{
  "qk_norm": false,
  "init_std_qkv": 0.0197,
  "decay_shape": "linear"
}
MLP neurons of a small language model. Each row is named by its layer, matrix (down: output weights) and neuron, and shows model dimensions 272-527. Each number is 128 + 32 x the weight over its row's rms, rounded and kept within 0 to 255. Numbers have three digits each. A neuron's up and down rows have the sign that makes its largest values positive.
After each neuron's rows, "raises" lists the tokens whose logits its output raises most directly, leaving later layers aside.

L4.down1251:131135186089127107157126152129157154064130085165110089119157139182168205129152088144051135165126149142151071119130144110154122128130117168202075188221227189126098162125162147058133157083096140140141099168108089101094177147125073161163106097118088116200129177118094117131057120125124090121107109116095115117169128168155151124166141108156148105118125096230059114104115143148134136198151123162145144171139138156183101135177208084131164134084128144156133121169158124096145137175149145169117093151140053129099092147071124092118119146184119134164111156101107156145098118118120187109100085186155088120082131092137154171140063173145077063131132136127128129147097113097096135136122111086063122169094117142116169129101166171136098087142170075138122143134149135185172125091152071
raises: "elt", "ath", "athy", "irth", "ast"

L4.down1727:184098140151053121175161178176128168152196137112148168133138145136117121172080176153072119133103116135149134076186104101137146129135143137108163132156086085166087113113108105146163114125125096084134102081128125116147126133081094115181136156120181101123072138125137136123141171164150112141153136156090141129206140089132123101137203085109110160111122144183128075136145146085051147125151122119129138156150145175123083131141141080177068065151154072132170138213120111126140144136113116103170053099197040104120083105107161163162150129143089129122133152143103130143115054100205103112138094197138203172137080147066144106153131152066084106106120127193114150105077124067096129119144183062179165114091093162226128111151168147080148113066114097090169167117129125181134136115134118
raises: "ra", "ur", "rab", "ç", "edd"

L4.down1938:173093135133038172129081133148096114149159144139074128114191111137048187135103161108075121179176048156132119079115121174117162139116113125158092083139144120149132090120141153105116166149085131093089073113074100072148145113119081136109126123115179131108185121080109086113132106117156115195163156112157116130079135206157124107191225102142137117119106144155082136118111103170101095145167075131067032132097172146143144158087117155119110189106116073116143115106096146173085060155098149152121081151100121146205138175104115051083083178142125126125096097148156114155115130132075168121143102107134151122037074147071123124094130124121080107084146144198111112149107077081124121180115096108144172093155189088141125109113118104176174070118084087145161147061139133114075103121127123
raises: "y", "ery", "ries", "ir", "ry"

L4.down1817:151082099121091180126087045198145130147106096169211141122104080132079157107089135164128109141087101086067133136107116100105179151134111118154147089121081110130091131190082111142104194157147135100122090214075104137116086182116107143109054163164072101155154136048119127170136112147139135117113123190123123166139109088110127093064152090097133095114121132149149143112175163165097084172165150039110156166113104146085153130085156136159169155080135083165138135107089121176098089154123152141128153096112087124096088073130154165147142180135135073116088118147117098134110081098122126089222131126184094112125075096136129105119069135131117119155061180126107148138055205157133128106113110109105175101140183180131074162131187125102187138103143105100126131056109079133136087164108161
raises: " him", " it", "ring", " themselves", " itself"

L4.down1301:106140104077136098139080072088138105160127144127163095157217138092119043070104085116141112108126145101063142159168149147132166151086161109092109075189158087083143137202094085167144129148096109092160135092138111175118144174120189125133115127100129149089136146109057160164102130117108159130138136131123078118116104146162097161143155156092111132142174126117139161097116089080152132104155094109135112204124124129095143148120119160154140180222102117123079098057127083085131111194112088091149162148077116153145124122148082119112158150134087116133147127180101116150124147100128205079112165133158160111134111115115145156111091054087083131156148077128156122085158087143135138107143165111122128178068124131141044088110118106113123081120081133130067164161097165210118140075168132
raises: "u", "l", "uous", "r", "uing"

L4.down2167:180112137162128208158143108160181052106153168125087191129096115135147093165150151149127162110163102146114075102142170122098128119146100144122159139160111057168123157114174135186116069090106123135160088191107066115138152027120117099179057106103130145156117137118187102094121135145130118134169147135158142109147104108148120160110174176133102133156112110109204098127172093173140134138140191098138120129118116160156108100179154102139123107141088106150088125140119125107176088165160141107143087173077126177122163095118107139153101140046097104175140123106141150134171154087150130145189188116091134195142140148171149117138164140150114169179122175127105141140128172094226122130144150086110175146086141164149150134148103132130208142117121159180079135131085179110053097113113201
raises: "ions", "uo", "ia.", "ía", "ory"

L4.down438:141131118136146138096090087089157126107197153108067083143117117158149176142195110155111126081096052071113107099162135109166161135100130098174113128099184118086112104157109198151196141082160139102061142115106203128151135098102152118088092109115138168181136137159193144082152157135108162126144116141103131138170181130090090110120065151110149152173167183143129164145141164119167133119161115119145120123139136155117081156116175210129134102103127166186126178138145153125096125118118126104155139188117137126133109144062161154111088135143162102097102122212106133186071150137137110148142089117119122066149085159193124132124139126107105162125116129178128147102078110145187177152118200089127168121117119100117175167132156095155131127186143139137129125151111149134206150131108138
raises: "ary,", "ary", "ician", "arian", "ct"

L4.down738:125083146138098117145120080108111126156146097133193165122155078106087124167097128126136143139094154156103093132095178159128187143117160093125129125061093175122140096108153058164080081133066138139122177140151140117142122136157130119124161112122136124149090156180083079120134163156154099088132149104175160127111141164168114127108095162068098064102155162121171127132149090183136122127143113121116147168146138112145155107118151152145096151109116105204195140084120114090121126118095157115154121072116096126102114131138114099106089146132142147105204116157107143078112159105123117130157080142152060101137141058146125156181007123150130137071114137067122114137142130145063136081207120125110111176133073099192112158132103164185084180056085178167084098085088136097125071155187174
raises: " him,", " them,", "ade", " this,", "ay,"

L4.down1497:125066160126180097177101140148190089113161159133132156140078054109099096137161168108142131160125104157160126124111112141144109079134173141158088154118084162131104156115112125159129100074162165122129098143189107122159136112134144123096057166138153144074137134177107124124128075130126129120086119139156140118083066181109118114112049084128087104137178118083130100153092147175131142197139085052132213098081129163135085141157114150085149122101127132177120167184120118110158133158119160146038105134115163108063142163151086170133155079126143105093164139060122185085147131156114139088078149101149094165117147132150116106165173126153138070197085166120133107131141169082117126165108110129158134146157087185120094139161118144104197152154139089091119143156150128093181156136151152
raises: "ment", "ment,", "ments", "ment.", "ck"

L4.down318:093182058115067156131106105132093170140178116081148063157086113077113149117157128140094136156157115157175135151151156140147140166136152087111092139165121136103064157166167125117105093104155139116185207193137127183070150109078152081122121145135137177160134163163210174136160133143119084080120106194079118164127109136167109095170076150114143178113190108109120168167153163109124162139123149126070153071158072128096134114174161117174129141115074142172118173152109093152073125120112102212080191134117102114123057112114137108115098161138059202093115128113143146131052149080164128113084148065114105179148112164101094077088178125109143086093120099086086107142118083119166093130105116153179206135110184097102136155058159107132172101210091154142093107117113137146159088138109101
raises: " between", " Between", " about", " regarding", "ees"

L4.down262:228125098145130122134125130133166130233185135061135157143118105122174152230143099120133101121157092151092135124132152168092132218108095113131087162163131142104110097125148159110140124100171141140114134116117119122130184201074184087086072100117155093172140151130136147132146117073159132104095109164104152104160129114170160109121138190118128110125156106091126152140124190138107112168119147106110168145106131100088114143121149115188105111090117145163081100140110159150082148136213134122120093123151079144096101158168111107136128129128091070125113161140155139163145142097127183109126180140161118180088082155086110122185085099082169118141115074172142149130139177155167157106075178115167123144155161158185165150145074137082109054144130140119106166148096124122152120171142169
raises: "omed", "im", "op", "ati", "ist"

L4.down524:145124098149119086179130181144041094127150124155086190145118107129159143139119164114202152135068155075153114118136155091071143140156138143120145130125097039140159153078109072149156137096142138094115139092062137132117124163120122131158159136087119126062095185138166201159080088118186122152094086125123118198110153106153116130114105111166116139164129119119156104127087091150130129144100112098179149133140109168165090089113148078175163172191140113194121149092113101104128120115118149132188112121134142094158115111136156199110092150126156128157166166143137100101077158164127132180128114132113122179107114116108138201155135099088150133095155089148098174126175186144168070087131141088125044156166121115133119134148101158077167119057137109100094169105140137081148135150082157
raises: ").", ");", "),", "es.", "s."

L4.down340:150145150092081110207143161148080113179147136146160042086091114123106134114105169147140064201131153140129134112161111108144105099144095137124101112202136113153145084163161083078166151150111115131132134112151170157161120147134162128138170094161110153114094123108049111099089136095112086162059110116134140100105094122155124133157112157131136115111090153102109123104145156145139096089137157177107157182129157113073107072115133182081157184099122151100140154057128175114129097118138103115124167098125097131097103171128114184085153117124115108114140124104114169125146126107110082114176124206107137153187106177102176122121074158126124144098118204093144077143112149114131084139122091127164107169102079122193080181079182153143157130199114127148142114072159142094132079146120171
raises: "ič", " Serbian", " Croatian", "ă", "ić"

L4.down1529:049093128146152111138106152128165152167157110134130130167094173097119165178113156123158221130114120104132105118133154140159136147146196105101114153125164170114177128077150164130123170110093143111155128140195092110168156090102105128118069131177078081168164172138112170154122153083192143117092101146084147176113130096140191083100150106061103166090128139097144153122117089155081129109120143133110079106099065150138113098119143090144106140143116087173112076151108196154160123139155125114096135117136122117119156147143157085120159181078088135190169138100125093163129056096031169106080095103106148121116137075142143124096116175108096098070136097115135105142118095091135098128128093096121112208157098136133165097132128135114162083110166118096190131178156114129099127133166112
raises: "er", "ering", "ered", "ical", "ner"

L4.down1964:087129046142103129138186105130051166134128135110157144150137135113141132097159116059138118155103104143102163088104139082121070116149143077101133161093149099153103175113102115126142133055090158132166128125134140115101114070076181156137113152191171108160164153116121135130179175159130151164172170112047076116185159117099155150145073163072135125133098123182107126129146129197122081190165157109183082116139088142089135126146117075088125163171062117176093124118076145131065158096206103122098114146136139166085108065108144145104168144140167114180108111156151083118112139114189164175164117194071167105149178198132112188143142170094105153128227080112134132152134109119114134145058148156150116160138158118108112147099125133147182060116133138118159159113134110109142132109106128
raises: "ance,", "ance.", "oe", "ance", "ation:"

L4.down371:125111124186115110117127148162137108121169143112061131081146139216131075118239103169099142147133127198118131119179150155151131104131100124130165155164150092117122081089097084109127128134139161124180158151130128190122110137239130114093093138151156132112148169165161088138154126187103089061139122141155096139178160147159128109171109125096151079142108087104127149123157124115094140131107131092124081125116105087176178144117102112154112112115091155142167112106104152100095100148164058130109088103136090233163176172146110107077098101121132116120116140160123104172120090143079168112210143131083136128130149169139098088094161163165150204154204096110118066138124117132125128134156146125159075092074203097092080127095106115119145093184111144056103113134072195154090139089147126
raises: "ia", "ia's", "enia", "zy", "ia,"

L4.down2110:112083126108103117191091138131104077153156126206133164169158156138159125186118156148113118138089194099146110137109145136175067106136174160096167111128108156140181105113170120163125168188141132133110127135110108132117125120133116097099151139066188106099080139142146139154181103129145084071155153168100112094133121098144170182137115119103166121154144123060092152118170142184190124153176142088085147128143118162097104125094135085091083153121147088090098091111159169127105157120132135127152128091146161144158086100118146170123098084170153126097156101100137176131143123114136111151106055158072085114108167139155083116107107159127111075116103190140154167098146080098171000154101085114169157141167155072091116121116117176140138069100154055148124100110146117144110151146123089
raises: "):", "),", ");", ")", ")."

L4.down2224:109129119121113100212162172087087050164103062109142114167142157179137142126114103130147140129122129119094155158162140097126179140086156162118143112107168083100108164096086092127094103101112103115167102150119119112161118087151127068136107168169094064110152154183130139162137111121136139178103127111148174103155127103114143128156111134086133161143112153104163102098080071166174118111142109139075142095151161093143144126133140118132216125125105154116064086063131147124108134137091119069100095117146152105113062137123163110185135115144127096153122140127151130141181118124138139125051106070147150122097091165105085110102120120108164119033161140101081203098110123099117117107146157150178161109152101060113127178162124131127112109051158125142120140125152138170126185134140105
raises: "et", "ets", "ear", "er:", "et,"

L4.down1539:144171123129118093090144084099118092119125126151108117143132119167103137137061123152156100178170125140147129130165114118173095055187150098164115102103138155170151157150148133170190105141105121130152156096116186101097189140125096090206097136148085140120104156137101147118075144129158152112143124105146074159118084112103178187149096064171101142132199100093216097165167160095123149114182136048142132120125152145138120110125107135107109126050086166145088144054111144177092170126120160148090120164179127064062109117108181091132120120113153094161111153084138137149158110106184152065058145144113065105145132102123157151182102077077178141140114145122077117049174109136144138121112153121102105145145122117132194080151105135186125164102113158094190111090116111149059164115120174
raises: "ter,", "tery", "ted", "ter", "ched"